{"num_attention_heads": 4, "tie_word_embeddings": false, "batch_tokens": 131072, "max_seq_len": 512, "train_tokens": 680400000}
MLP neurons of a small language model. Each row is named by its layer, matrix (gate and up: input weights) and neuron, and shows model dimensions 128-255. Each number is 128 + 32 x the weight over its row's rms, rounded and kept within 0 to 255. Numbers have three digits each. A neuron's up and down rows have the sign that makes its largest values positive.
After each neuron's rows, "fires in" lists the words (lower case) most often at its 100 highest values on Wikipedia text that the model never trained on.

L4.gate800:150117114159093090138129184124103154131119079149163120081110143133093146147105183117116113192132103178116131153093150146185154147109110136098141142054113074084121105157138121152095119134163163100102171141162104153113109119129067165079116130059133129149171134107086172127137104133238089126148077115147143113112145134079168125108118110112148077161094068125131051110090119131177070150138
L4.up800:095153121114130110093115131000106117133136161163119191172116130115118140140085095151092140199109091138129124143094112116153164136122147144131148134084127102164144148112148114136125135138134153139101160107175177145080142136088131203097129151112145176177081110198154124154082129108129138115165131104131105100149148134151161158194120101101138143126143076133045177134099152085181174190155
fires in: "he", "she"

L5.gate862:120130184138104154187101190164087107060142080137118135135119106091125152132166062093133131084128167205139125130134097128104168127133141155150154115150101134114081118131122159126142123114120155166158126103100122161120062130158172104077107127148112130158153135124116170124134139113110144040133122116076134115147086136149105103153133109155093099153147133130072111160161115014126141188134
L5.up862:116125140134130075131139128160106167053115155103104136157076109206117155153144185067118124148170175121167109124085116143115090145130116157085105142161150100164159088146065144139091161094119106133121118091133132104170108137186128054143153153160127116121106139173091127116101145128120148093158124091094190137114134155169100174099129147134105050044120067125173148086152071107128121194187
fires in: "this", "that"

L4.gate1008:099113126118123098176109144165112101146118094161128087107168129109143068122115086108176102120117084056118146169169109131108099155177153086137179137124074174130078102124156132136109123175132121106147136190083191117054129193184125107119171154153195137078117119161111193108183157169059183122092170112110104132149134095123080095065147132049117150080115120127125106165112099181126161127082
L4.up1008:061130155082153112159156068126107111157142093104161082105088176060105155151163111125139148114156135178161109121161129109166159121173140109104100126127118142198145103137165135105138057160130095116154142119195106141138185159112041086126129209132150098063151141151202166149140159147116144131152104159164145136174150057095152085100115137105183125096077150102142111136091094120153092139110
fires in: "early", "during", "after", "later", "was"

L4.gate599:143094128131136167061075112160073148160107071147137141120094129176152118078117102146104133085188080127180122125128093191127133089110167159131099201144156151084182128108154083184107142147094133181146118133196104101159116168167169138090109197086113160105133111107107054177153156195119110125120150137114148170137120077181174112169125118144132123150169093087126189126108098141113153179148
L4.up599:130139092072107139100081134097092132158143144086160104099100154172076130118167164079151151187145135181150145133128132122089102158167128161173094093138069142165063139080139052131176152101105115096098092087067071208103117141066135153128100111123079142117147204028134142186169124158126090145099112167114088127104069129194113158118107119155165110103106111136136150132143152140126135111103
fires in: "their", "his", "its", "such"

L2.gate838:111114092097119136168142147164144122153154138134175095186144085083113073106196108133090167125115153182143132143084128110071120110135154174159081112101109121047142097099117201151138132112144125147076099122153133153148146129080142135173116119131140117128146110122068126134089161110150123109203085150145109197113178176046122139129205130095105104141113086115167186060069115128136080107116
L2.up838:145136106140154105103110101120078139124093106124195093119149093115100174122122085131140166134092116140140076148178149148142134143063144105092161145201134117098089112071107161136130121211169150159132143093189093088186076138158190178133115123112103086126084155116084113132167161095174152103193151163114087200094125196124158106148090146097147111159118067138152147146104135140123123132143
fires in: "december", "performed", "film", "recording", "january", "of"

L8.gate283:119108135144129109162138163107075188144113095117185156150157157159070136161102102142137066177128108149166165118163165090142150104142157134165097161137120142144154105096149116123103194113108116138089080103095168111141154134127104077144141087148145106121162072162096123153172179103071077187174124144119155171145122124143144123118157178075146081200152106153161055118202060114135091150170
L8.up283:143126135123135121111113157182133099096114155153131062110111136130115145139125137149153156101112148166102107053172138062136114128127124096083128113138168086124135118117165119142155095116169166095139130138153178138110096104125177146134031124124079096157135142102194104101126181070131116098182154108101101124151080161049120171184106131129125188230182082095146083135085159090049133134174
fires in: "that", "which", "it", "this", "they", "heligoland"

L2.gate162:139104167113125104132113155122152097084089138124130149090155104124099142120110122144164115107088121149156108090106131095123132116141231109136104143062068125143101126151101111123088149110165092099137141156132115092163149101117141094100127132124147112104071109152081086164131092125087137093134163180179141100156170138130159077102186128055137139156082128118141124089136131110154147205150
L2.up162:128089140101111127164088078128121128068160187127070174070169168128104154145096118125090151136115120150131122111107129042065116114078153142185100140135107153200104134140103166145147111141092138193180145106106146141121126143117129107137136157154228122100060164125077122188131105058069133083148168167165168087190116150121145111168129128135128192138134155160158108113111128071080113183167
fires in: "each", "this", "december", "order", "time", "august"

L8.gate76:219067105153132151116100061180151119090189132128160145102111180169106126118078143188139129114126122086174131152108089165114113112071181182161154156105156108109059108172166177119097130165127123183133138142118165124134099100133123095142107173148183099139135090113106154121122109150084150156112097127115157184133141099146076141175090105118147060141137173035130044141085121149104097179132
L8.up76:106136124153148135148063098188083092131171156128113131089110142152073128087145125065163128109180092158132141150092086095094095106075094105115125175134195159125077076159116126120115121176095081109151128107139152138169084088174126101141126143102140119129155145080125088185113096096083119145151145132167077135130194124152135137157152143134149163098085155134096112214100144118113101132125
fires in: "january", "november", "december", "february"

L4.gate480:142192190178116106173171126184135150109144120124200100128174130188115177120177130096144194120130145150166113089086117120145148154054145125069074114083102095110105150164152200162110118107180103146117115069146147158106097096114098068084072118125156105128165137108122095174128152109119163089113128109141145123109071151109162132165091139133120148113165177153171142105155084110118122136192
L4.up480:155182158134120079165168093154115172088116158117110132100162069217128142100092185074105145160131119136127136117148162121096119187139121147124105105136140107070081088145159220110089133151116113156127072088125090112111116105044142057118107162117118155115141169140117119216140092087112173110150100122102142095161094131111116106107138122130137060154137113134129148105166118091145110128209
fires in: "this", "one", "each", "a"

L8.gate840:136100081144125035093152140145140084161080076143164100103103103105110146080128100155190109158113159100144129111104101143129092145132128107183143104124086125149155140100115104121135138161149113129103092048090101093142081096206094094071131154115154167069161112136151074145128136067106122165136128157105211186144170159086123168115139163112138110161103175133119110125145094132121148120152
L8.up840:122085102179123160109170113134067140099179110144100123096126162171118128144084131096155141132168030200128131170153158137139150127145133110104142151163122173170132075168192150122116074148123103078100078127184098126106142119131105147147074059203085097128140177110171122108103159170113132126150167124150125180109154102092124146122124192149147165142107102112196103128151151107154082098095
fires in: "that", "said", "what", "978", "it"

L8.gate248:158159185158179119169131130143116101097132097115167135158116144142118128191133087126141175193108150081119172088123078143105155100099090156112088162176149112145173149121169111174164094155147131149122138112149099079115087180175140120145102129168080120135124146135171164154145103124167100110163160161108116111169081147119109185149083078189136174198128118080093087143160128100121070087131
L8.up248:173145170084145100070104106118048139069111143128109146116129128153180174109109134111124102157105132112126108094052162072102097060130067157088095111108103167135155108084102100082086153126126141159176066116067132067119154058125152120112141033173102132067141073144161093060122101140116113083152159179083087145137180134150085141207101114144171136144204115125171128101152080157146086121106
fires in: "the", "each", "both", "that", "most", "this"

L8.gate43:110093107127184173169094071096059098168167078114161089125095184144126134175147126152137178078157097144155123154117109138161117085164097140093141172074144118107123108130135191138079137145061140124121128105157035190123116197093075081092149146133152145149163097137138092157151182180131159169146091096162138079122182118092154094121097125162129149158108093164119164182136123184099072126164
L8.up43:099091136125152150088159149193114135068151090115118133154178168106124153113129154120148140138151142119048121048075112147117131140080090133102183127182120109154122108171140158135125112143110149166111101175175113137178145139120091169142144127160104091120180100109178121068066143164088095132121149121124089165129115128151117170165106106157146118150096134082152096179081204102201154127141
fires in: "2", "none", "4", "reception", "korea", "vocals"

L4.gate483:164154133103163061126096113135108161104144141109141146116112100142096127137144095139147144161159166109152110109127168100161166109113101135140161151127167141100168105117102152094138121042086134151178122113088133137111079162067075180116066117040109095137097145105100155161142137150146096126153107112166111047170188116140150137180139163096149122099130171119213174136106093191149103094109
L4.up483:151140052110119117113182139083150107115119102162139097196100079136119104131111056118081126165146191124108130092098163106165119136160133138099127151147159126152120087066124160131092121079124119136145167127102138166126179094114107173188179111089091114113150168110110159168174124108132056103099145137095084146117164105146111122140178098151175096188133133093103156061055164082154104085097
fires in: "he"

L4.gate12:124188123122121130135129125208175116143164167124147121159163081164117146113050102125103139113113154105158103150125107215170080087169161168148072156120121131182171134102172124189115148152086124080149154136113152127133132104173156101191141117155154153143106114157074100062137117122091119089101112146157117152129147106103157128134157147150128145108091153161147179146115154181165138132177
L4.up12:169171106143056111205112090146133136108135154189127132094162108126060158117127167120136162113148099132134127125188102156131162092138135124152158133112154147187128157150183157169144064125116134126164091106145125121112167119154126181166155109155151114114084172189102129155152059154189087070113104105099098134122078158133115088123118139147151205112139125177145105151126113121174141129160
fires in: "first", "last", "next", "second"

L4.gate388:087125154174102145088105142138113124145156143119115146078064173084166181104119124121083160106153140143114184166096136225135032145149186112139155100108151130177131117131179082101113113121120143135144096058157144110150157183090095106105082095176187119101092110135114114126190065079092084128068084068140127127089113129132149136144055129122146126157122126135135143126148121093078160199068
L4.up388:098085128066103159118212180108093117102140160089165160126109177088122070111110163105166124111141142114064081099110142154107150128161119122128137151168119124126108100121181143100137101102093103163113109182091141134162092084140133219101108109081148133145137163119098104104108167074121107126134071108152121105127137158095107143149169059086141167092160106146086160119122125097146083097132
fires in: "2012", "2013", "2017", "2007", "2014"

L8.gate783:077149053193118128053156101105112152111146111146189154129148109115145119167135106187082106153106111133145117152114159137152126113147160139152041134110118102073130084171153155121076158114143150076094122110074161144133134182148146156154124105103130110204124148138097143154094135095128142114191111137139143178106122137132125205157158083080158103134117086113153157133122137111143123097131
L8.up783:114056157160177123199166108184149111148153107088177140149151167150182126171133114196151125113142115162107135140077136146096180154170133092155146173112103150118119087068073152105145134192133105100149135098112156108112115159152148098084149109149131125132048104130136145130130100075166112153119057143040160203091123178193151107087110091150120173112127135130133075148122115137135126161064
fires in: "and", "for", "of", "on", "about"

L2.gate236:096137117106100120189124101092174145092170140156137093144167197111130153116125086127119139109115127178160141087115059175217167137114121130124126141094109149181152182157133177168142126162125082145118126150129114119170156107115159088151138182165154109159083084147148132127124137171147156176097109140073134130107140127085187137134124104173132137079083112145161105097168128153163168144115
L2.up236:106138119140149126120145138147133127128136125146122114089086198139133135109103123087117144128137113079164077122103118172162110127139113118177138134115201147145141128148126060142137067106148109141131093191152085128122115163117131162117119166112116150157098105194104085132156108129165136134126098106085150048137111142152168057174109141155194181192071115087122181139119123071174144151118
fires in: "final", "first", "last", "special", "second", "senate"

L4.gate194:151131136123107117135089117104143169139121135069142112221157110079108155115149181111114118121124077161183118102132067077127125093125122130085117146094145118113097186146149130121118070142119085080147142190163123117083145168188119111074146089108143156126128109124074130192184151156191124088135167157131077180129006104222110169134143178122119106126139172103097113057142146113106148149139
L4.up194:095124161132171170174170044070100178154162167136101177123118107150141122134167155125133104120127117176132176105145184129147112126162138144138078118112119095097079165135166096067131101141111108134226185130093135091084145148108124156161174112112146127130165150099199084089110148139061110122067103100124163137084082136142095173100115103124082156155076127170134117146148116155128148189106
fires in: "russian", "chinese", "english", "asian", "polish", "female"

L2.gate570:156150129111102129166124121153135174130173145179131103084088092104092091136145106134140116136137128107067106108130160154128159160105122119173139118148167086193174161140132084132158165161209112155091087120081095111133147062113159089146136129117139114091122137082161175164168091135110135246158084151115173123053151139164107152167104130120166141156132121063118132139131148107103162131108
L2.up570:153138152150129161104108095143125174127147167055113222171155175124099121100144110153098139143077135105144125118181124084057208126150132092120061129172127168104153131194169079133119155094098158110120139158138139201153099073079161171117136131161134130152066144130173179124149165103135138115080109069088096134080155153164141178134137129127138096111170139092181125186077142139153167077126
fires in: "university", "council", "commission", "assembly", "archbishop"

L8.gate920:083117131115130109144131139127114140139175149131078160093151126156121127142115114103123120146107150086161159128141106098141061114111140133122097096113136103143051100103065131198140142143158073111144098138158114083145077173091105172121125144100183108174130125139118104121108154180140140098145106121134112169116141173128149156178074115191162099073105112168089137110184025194129103140086
L8.up920:121083162128148128157110101183123159108152186167110118134026131117122121108199060187189135150144168182090084136148138113162201166119101074141072103089131181112128149155146121101146161147125147110117082141153140134117125128073133114106139119164089102113129087122099154113107124088118173111146121129188081117146144122150112133109197098103136149101124127148212095179071124152109097097127
fires in: "on", "in"

L5.gate210:159142117107079164135173101189183150145170133176132155144131123083099121092099161125148172172082122099107074096136124184078127153169124185088121156097116152163117143165134151122127117175155134130139120066106091147084125136119144137119126081128120175080221065148058100060153116156150168140180054146112133161163110142129141136089111111114137140178097094138128170194122118164099153156100
L5.up210:124100185119134072213149136144155087079103126135134157171067124074103114103113136078135160154125126135098114093141186126122089111149151135111130174129110113128151125104157102091152120183106128138151171122183099108120201110133177127069138118156155165073123050172087129123134094146104149133114092113129082137111136177086102080094091098098132146180102110114151122125101122153075164131061
fires in: "that", "player", "which", "who", "of", "system"

L8.gate638:162158143178143174135192096117052161097089060111173166145115126182080067125088137129158113172136097154129144133147216135169077109108157122101120072090098166117093195110144061080071120150114144139115170108135142162172079143094136129141104069125130152074170185130099111097136049064098097118170096088055156123159148148148103154203110125158139103156173099152118062087105131107147145115123
L8.up638:123164154165076090102109145129099097160143132130137082198127091147107118134094128130108112099066147130109067092145088112109193151119133122160131135055143121187122148123090119161107155098080152123087156098203171175142109141096156113077170147171102096127108174155117065102186167059086113180110138116106109140215137106091129134134129112133162132152108112181139139165143166132082120098150
fires in: "which", "this", "that", "and"

L4.gate125:131084137119123152128134071132106152156115098124104091141149120113013154184136138137117124096088103124095134109106110133123118189126159113133144080135101150116106118209093153084141152149136101092100157068191070135116162166145071133202109138119152120081155113083191152098169050173134121065094108120148117120119121115182124099129091127122171114068202119132188155132104142156117108153162
L4.up125:158102165126149140158104103186097124132169138101091144106146142108093198155125101140138114109136118170112141171140100133152161108191120096161163124115117166131171120115182165178123108212183088085144138128109108105151156098075052152117161114114159157136119089093169167105077171149137105105124089117088151138084164213139127049075097085132170098100114172111187071138187087164163138092113
fires in: "during", "after", "in", "a", "causing"

L8.gate955:131080145100193159140080116086152114115090148148158145034112139100137175159099104202078113149095097155148153095107124151129082175159141116137089140165127165139020140154140127138157136126120126179123081141151190158196154156151127188124127125136083097107128153066176115153187110113114154133148112200115121134125123129160138173112164102190121146194102197108127133092137124087148163118135
L8.up955:136094126121073125116082121131090163173138106120168114129076130100137138104144107124082080195159089108072110183127161095120097114076180149130106129125075079075079135181176170120143114168095144147168100096142141076128115114078176149138133138169144121119112126125076205151153087089132131138108089164152111130112130104135094063099159152187172164095099130126088102149156122175087191126088
fires in: "by", "of", "at", "from", "to"

L8.gate476:135120172099145082129129210165120085122110145039139097109088163154115132072107118158229162120071147184104115128129152129131100194167116084130141148106126086150105118084158104141128134150124167182077118161072143106150093181095096092125151111160171093146129130149147065088105109072150108092127147104091133137155144113059109113115075097101122119127079113141136178106166128150178182100154
L8.up476:112159090116089088109121156130083126119101152130146139101079106205124147118087155088129115091117132074137070113119107184143178062129136112123149087117140122117180103169141084157114090170130144141202143167106111103141132085146162141084148146151130144154107174112093181162190161176126182126137113109089143131130126160128142093073164169148140156148068147082114107147122184100034166071102
fires in: "with"

L4.gate539:211108065130090118109147121149144127121132134167161133196156110219162148097102102094179099142112168150155079123125163169121163121135156129095105137057092124132124126124197121151159109094115123112103110108110121142134095122171143147078101075119111092175179176130159132164149145112117130165151107078114080179184118152156119127146083076132114119125070059104097109125108093097085105165119
L4.up539:102124145218155187143066094189158190080133145083109158127110105096088135132108113145116143161136105153152113122119181086164126148201173128111098085094100084123118157141102129175130160120090167164138154187140099124170140111115123086159175087157115136124102156139119102124123217143129118162098113133127166115116176104131056140084082109141142106181091130159189103113128174145130142164147
fires in: "which", "who"

L2.gate894:147157151075107126168112094064077110162159095116166164162151115159149124114115116085088152186167147122148111143081124093160120139141123140147119124190080108115171164104123101186102094155160115192132134128107090073149127122151051082139142092152146087109173148142162072140188104094180124127114092091112110142159058180122068115123151071106116160162143119126123109173094124085110140140126
L2.up894:122154174104129108181156120109088129106071132141140125169136126158125123115035135090136119123144169141143108108077113084125075175197099117139117152135118119139148141079064112150103134150078127116119130066110118093099113095092154109113146102096161062136135126139105044138115142093130124132136147172168141128149136174108111151096143082129169149136085104064114077156104102146090138083183
fires in: "some", "each", "many", "none", "this"

L4.gate945:099121131135128118150161084167191140142192157143113151154099132176068118082126106118090085050118142142110133093067116059129142121117176132111097156148077130078099136154159146141091120140171116134107146109148127152123159076086133170155143123134131169090066169208134170093147088161056152123161102117068168152149155144144120149095168137129065122087139169115124140133147079120182159107175
L4.up945:109110119126108135082146063177133149174156155110207124117109156150110091118099146134119114134169115107164147156091191137234188123143122149129165084147086167149155130164165132108131113108122082166097168120055127099163114158188162141084132105104113157057091179121109148123171067123138061155198148123100067114081164150093105173176143151159153114168142122132133163124117131085129178113127
fires in: "first", "no", "largest", "had", "national", "best"

L4.gate237:152120165141153096129168140167108150095126158105139121107125158126142110106214096159135165174144065156096113134078130139130119156116127147176119149136118183134138134149142108071131140081127152190177114126187098121102151109139166169113168164140120133137117101083188135159122155109129144112144120170164130121109106158110131118121155134148147202139160101095132123125092174097088162061149
L4.up237:101177129129109108093173150187099164176077121105162133134062151142155112129147108125083133091203114103094155060178142115131110174075147111006120108162109138166159115097092174110134125150063144088071089109131113078126137098155154096136093137126077098128116105141147116105164108108160180111119111119101149138128196098109134105145170132174072089085141104120119125103142115150122120137123
fires in: "to", "by", "in", "of", "at", "under"

L4.gate999:107149117085140144169124155162090136136116191173130154140157184086108099140104114048091091126163132113162140120172060096095161165175138156158127060202104131112173100066094130094072123121140070086118120104157140112117132166216128112174163104070133128105103154174118109125109114191131080109119122143145171135150149085139101116119130100072092082153119145176141117117123074121119142093139
L4.up999:082063078184169147133132041118089132094154178056091137155103141171112107109157147068062110131113186104099165144137165137115135169171133114097115073082134112086171097095185147185119121124121147180143139130125184132105141109126109080164123153069127117101146114151116149125056155161121118156141079074175153148082101091159124081113070099118142173132053121145118102097155074080112153097090
fires in: "german", "russian", "israeli", "polish", "hungarian"

L4.gate623:105212128113141176161099113150112126132156121098081099055114156101160141082149168110105183118170124139111173113126103130114114128143125169144152086140150133134111156130133113166069110096183122146097096230078169145161104123106121130102129128073168140159164125158114176148141167095169120093136084111079215101139140147138147117088163146133108126096097135053089105092160126108129163130108
L4.up623:195191192119076169123095085114123148124114160069107158091081156123128097143110098057152095104108141121136058104148149139111102112129139156125094112137165130115174120097092129145137104164219123103109177111168191135170128102141143120154125110147116164105111120134135139144153167084081166101188128089094104135103159124121114172098133118105130145153176075120080082125087129114183127131167
fires in: "company", "council", "corporation", "commission", "police", "force"

L8.gate41:077138148159126117142112127147119156128152172102146100142130159106117121139099098181208104081125161143111100165139081158105165154110168107150111191132124120137130161174067072114153114135126151156085167143126113145107110147103108128104170077106116080065120170182127175137156134148126133139124144081119075114139137161118125151133144157121187087173078134138197145158082070137107111046085
L8.up41:084122106135121093145177148125163083132125116145128106149174130120149123076171191113095104108144124110104085065159158155119131106104165118075132082144163189144167201170180179205137092164153102068072148125140131124133181113089140094209106120127132116093155108118088114137085199103198129127164084135115100113123105150168184107124165117082130129094105115162127081094166109114154171148178
fires in: "been", "were", "for", "was", "in"

L8.gate800:102049182095149154150108072107177165104118158149118201138155123140137106134142166181155123086120185150142114107146094109147112124158119133165144187118141162064145131174116070081155149100131106118079146123095124161095117072142138209151146183110145086074126095193093114106077178124139113137157104196142125092148102113147151109101174114119133136156168189172137123121130093130095063049107
L8.up800:154077171104116141133165105105149181118133098202128131079083115180156133137200149203079144150183170138171103172168092104166082131139079098131077133121137135100172136108165113144073112109124062133162165135161114146123063109119081145059137125067110184107165131113082106097144161102115141141148058119167153136150122095150140090133119101161184132110136095148145094119111131103111099161103
fires in: "was", "were", "being", "been", "are", "be"

L4.gate757:082122100129139109136113132123104088118167189106124102153066116140105107184198102126106155121168141150127100155094071159149135151094176101094083152159063117087149128141133189130137122122095132138130142115125153092104134138118086148099151133138130087125117114175081105155120091121106158129144140172129138164139196115135075182145115137194098134061186101138129141162139098136131125077098
L4.up757:165166107145135117099105158165189128175209154140098098107149123128061102102126071172175123091086174133055140109094127093203138157203132180152121114194159122142089141121123154148119123150125133091156172128140118189127159169114075105176043155169152143139126101145133160133115127145114095115163120150166151162159119109165096123140136129120145151118137141144133095151126138057092161081067
fires in: "in", "of", "for", "19", "169"

L8.gate602:125183135192117114126087171113128119151123142205112089097125134140135124142137071130095148184103087110183141171111102171146147191143110088142155066141146162136150132157125154194166158164063134157187191090143105097122147190150126149167089124129138135155183152127122141159115138148107155118079119127158105077103099157138118059086096113117120146096163110124124134132081122078143170178125
L8.up602:080137070104122126134093135150120111098141075044163103095116167150092115137018131076183166129143116164077122138104162108131136111167135145141140124113116144143084134129159114071153158122108113176151133118158146154147147159108098119134201132149164216101163147138116122102182060171143103145138074119165168133124120073143088170128139166126155078107109165155127156146083128174132188086102
fires in: "his", "s"

L5.gate770:154142092130124078102116170158115142088161140105183096107081206122113100119095135187089118157176175116172142138136166086111088084108122135128119091120126095179120000156145103136140164170107118143097133130173085143127111127206105134151106145116131107078116138062150206150153117122180115106112165149147109165170093101167158104104151113103125163124101219138167161143191145108093144116127
L5.up770:104123074131185141092099106106130154080112105133193119143089062133097086124164113110090154194117186098160148090103118170096188100113129131118126132118036125089116123188119064160156195119114173160121082144142140126157093126189151082101115071112152140139172186050119149100166102136125154093148123153120115122106055110096125120137149153149169131184104117108081132193134201101157119132171
fires in: "at", "with", "by", "dehradun", "raivis"

L5.gate142:094118105133117128128102106092127112160054111150120141162077165116153076134114107079121123130111146145153124094121155144109173109138112098101079031086139107109100112081110085161081155107121146127137134102090159124147094162172231103145158149130138089170127121142077140146157067177083141072180121142168155152069160134150172135108172100149175140158133181118140096146110129137087117105189
L5.up142:112157070164118118125143109101121226067128138137174122171145101091086160126117144033181136177074167115174111101084204137105163130149081161151153129103132149109125064090179124080087123167141102153135148147173101108170144100081103130101047124163141097090101143176145140145130113200159126131090114125133114112070180107147191123106192095157169107101111159101110124116131117166155120116086
fires in: "of", "executive", "vice", "royal", "student", "secretary"

L8.gate885:127213193141150081131088173088123090161135069141140144078103094118071121103151167106159172173161140111189121150123108168135104144111152088119077126141078202161103119058166066141190173135152153131109107116128168108110145153117149100118152106179116114091097041166100102118131127132137138135139095096119119106127111145188145164065118143168189105143181159099152173156147151114056172145083
L8.up885:147128083112057123081118112093104120148106139127113142096114117070165110111110070100154121120103144085153098101151155104172107129149143116101147112175116120099125130100161139086103027174126089144107153094068126123068144099132186079093140172108129076126071184173197148100135053133129090146151104087115099131152123108143095121113180166188138153088171160122093150135162094131119085144164
fires in: "in", "the", "a", "at", "as"

L2.gate876:115114087078091101114158088187121099111114057157079088141188125130111146115095147155166122105117164118141100146112146165144127154140100093115111194142118111105099074181120122075096170077186160188104146159155101176107132100082126180130055118145112131117164154167083155158160139143158108121153140151190128109133162177175165165084043125075149138077149139071127123127212111136055096130104
L2.up876:099139073149116106181191155071127101156158165132119161109152122181179095156123167120089107156130173125112118159152140076121198172098151122129157169103182136105134159144117122082178142108167126106105173104164148176143147110091058203123093107176066091141231135150140162154113143177158078087154211096145140159142172127123050153130138105088124068119133078160158143191121133110106133125123
fires in: "he", "she", "medalist"

L8.gate745:132174122164181094101165094118125133100188131161104057130068112154106125106123137128116157174142143097129101049151159141127078130204127137121099118176113157155161187130081129165194192154152080139143148148161144089108115129109111071048077176138153151094078125089142157140128114131139143074124150143169203117105116161128187126098142089145083151096064147133138125158120113093071130151129
L8.up745:081158128110109094133166114149165190150079132164075134127110138190170113168094132137118136118116090122180097119075119095086136163091089099111135184115145099101121131175192094121154157197196168110135121107080143110082169145085116087150202111163144121154087174147118128096130052110132090124157139135151126083153126109122099102071174094163192119149105132134125181127135120115104094165080
fires in: "the", "upon"

L2.gate446:176158093078104137156092190142137107121131113126207151078099154114076117135138164129077181142129142160139121168154136095132118075118131154192093063135144151099128116153141141175141147108149175105102102191190099116060156156108172206081160126160164154188078135117129210151095123085193064135160128120156145120131081134114149131154140131114177129103093078144128115193097127144163159131091
L2.up446:188145092146113055133156135127041160159040150132121178141149152069111110167127082101150118155094154145119152093167128114139119138134116116096133187150134149084125105131133151115098169168042124115113159107134156187159147126146101157146125102131150152074067078111063120167178124148164134115161053219132104143126070055149153155116120136137122113103134088123086103144110163126077163123176
fires in: "later", "under", "than", "and"

L8.gate342:092133087140093142112184120136144155141182148113159096089170122125153124117194091153099122156156161115125089130150181112130176123111126068119122124146122150111169167133154107127148125154096172149180052066115129133094137164213131133124105090082142123138135174167114171148115120097148115139115131128158152088107163249076141117161154097108145119082126087115113076178085152125117120069146
L8.up342:146142117107138096143136079174112108183078123107162102158134164110160092168154107160158091152108151121181169190096117126106149169103162171153140100144117112077108180079121151087164111125066097098113178065148089136140066163131132091154125192137145129107099154093069090145172183127126137132163082119140129138113142117097110167079087105117149136118150056167056208096159130198106144145081
fires in: "and", "but"

L8.gate954:071143200146122155099150134210150146147132101118207089129153071115161129186073121155145109145135036142167139121125095112140156114115096130140126137166122143104076159135078098122140184070122096192114175175127069115151099138087118182118126115154148169114113134141175159074148093089149078176121083135150082103123157095098108157158140130122099100136194146100126153131125147089119127117162
L8.up954:208175097095128155161182130112177130120106104140137107121096112090178117174167142084115165125119111113147095170162131154136103153107166175142150116118120122119170133078141081143113148118160115147118161110136110097142136127096075128188092107082079081124131142094083158121127184142084153174121126163082157135095112122104093048156116116155156136164105153166112082049109107146141120171130
fires in: "the", "were", "was", "pazza"

L2.gate84:124123080127141177126100057160180144087135088076114085137131077078074114118107190138159067137125123133168067124081115107166060122194120156112084104135157198104136117169139152153103143083148136102101077132109158141149152114101110088172152134129130112161185069092172132144156125130136132111076151190159084152111167115076102123181163162058108100131125133102143159137126081123125166148138
L2.up84:123115109171183152106112085139162111117084135135153077201144139237115088122118125048097117119176147150129122108138098178103162167109133071113136117115170092089134133125164126212136111125077074155102151090127138095139111157091122064041177147156126152112125088071139096111120160141119086121174141177145144173113191154164119113166144095123107092171131136164119127108131089095137074141187
fires in: "september", "october", "june", "january", "december", "july"

L8.gate469:091138030084115168126121108099114109110125157129113115112161139127101068179144114133112075135081110175211130116128135088106129204139104141114115155156107106135108194179141161169119167157117135083066161077159133046113130069121192131123106163169115128131117155154126132162122137125165123125107082159125102119165100099180137199117084090120154136076156084104129110173121130100109116142193
L8.up469:111112155127108103169138127170081117164144104136146093150103177123165145068120107119197074216126159121097123096172163086200095152138119136086171140188124101086119175148171124077128081103079048127122145105141106106144107168080123141118113109128115150178145157110102093138133146125094099128152142177130144156097140177097205094079126147213046132099150123143027093095097123069138151152100
fires in: "to", "and", "never", "who", "they"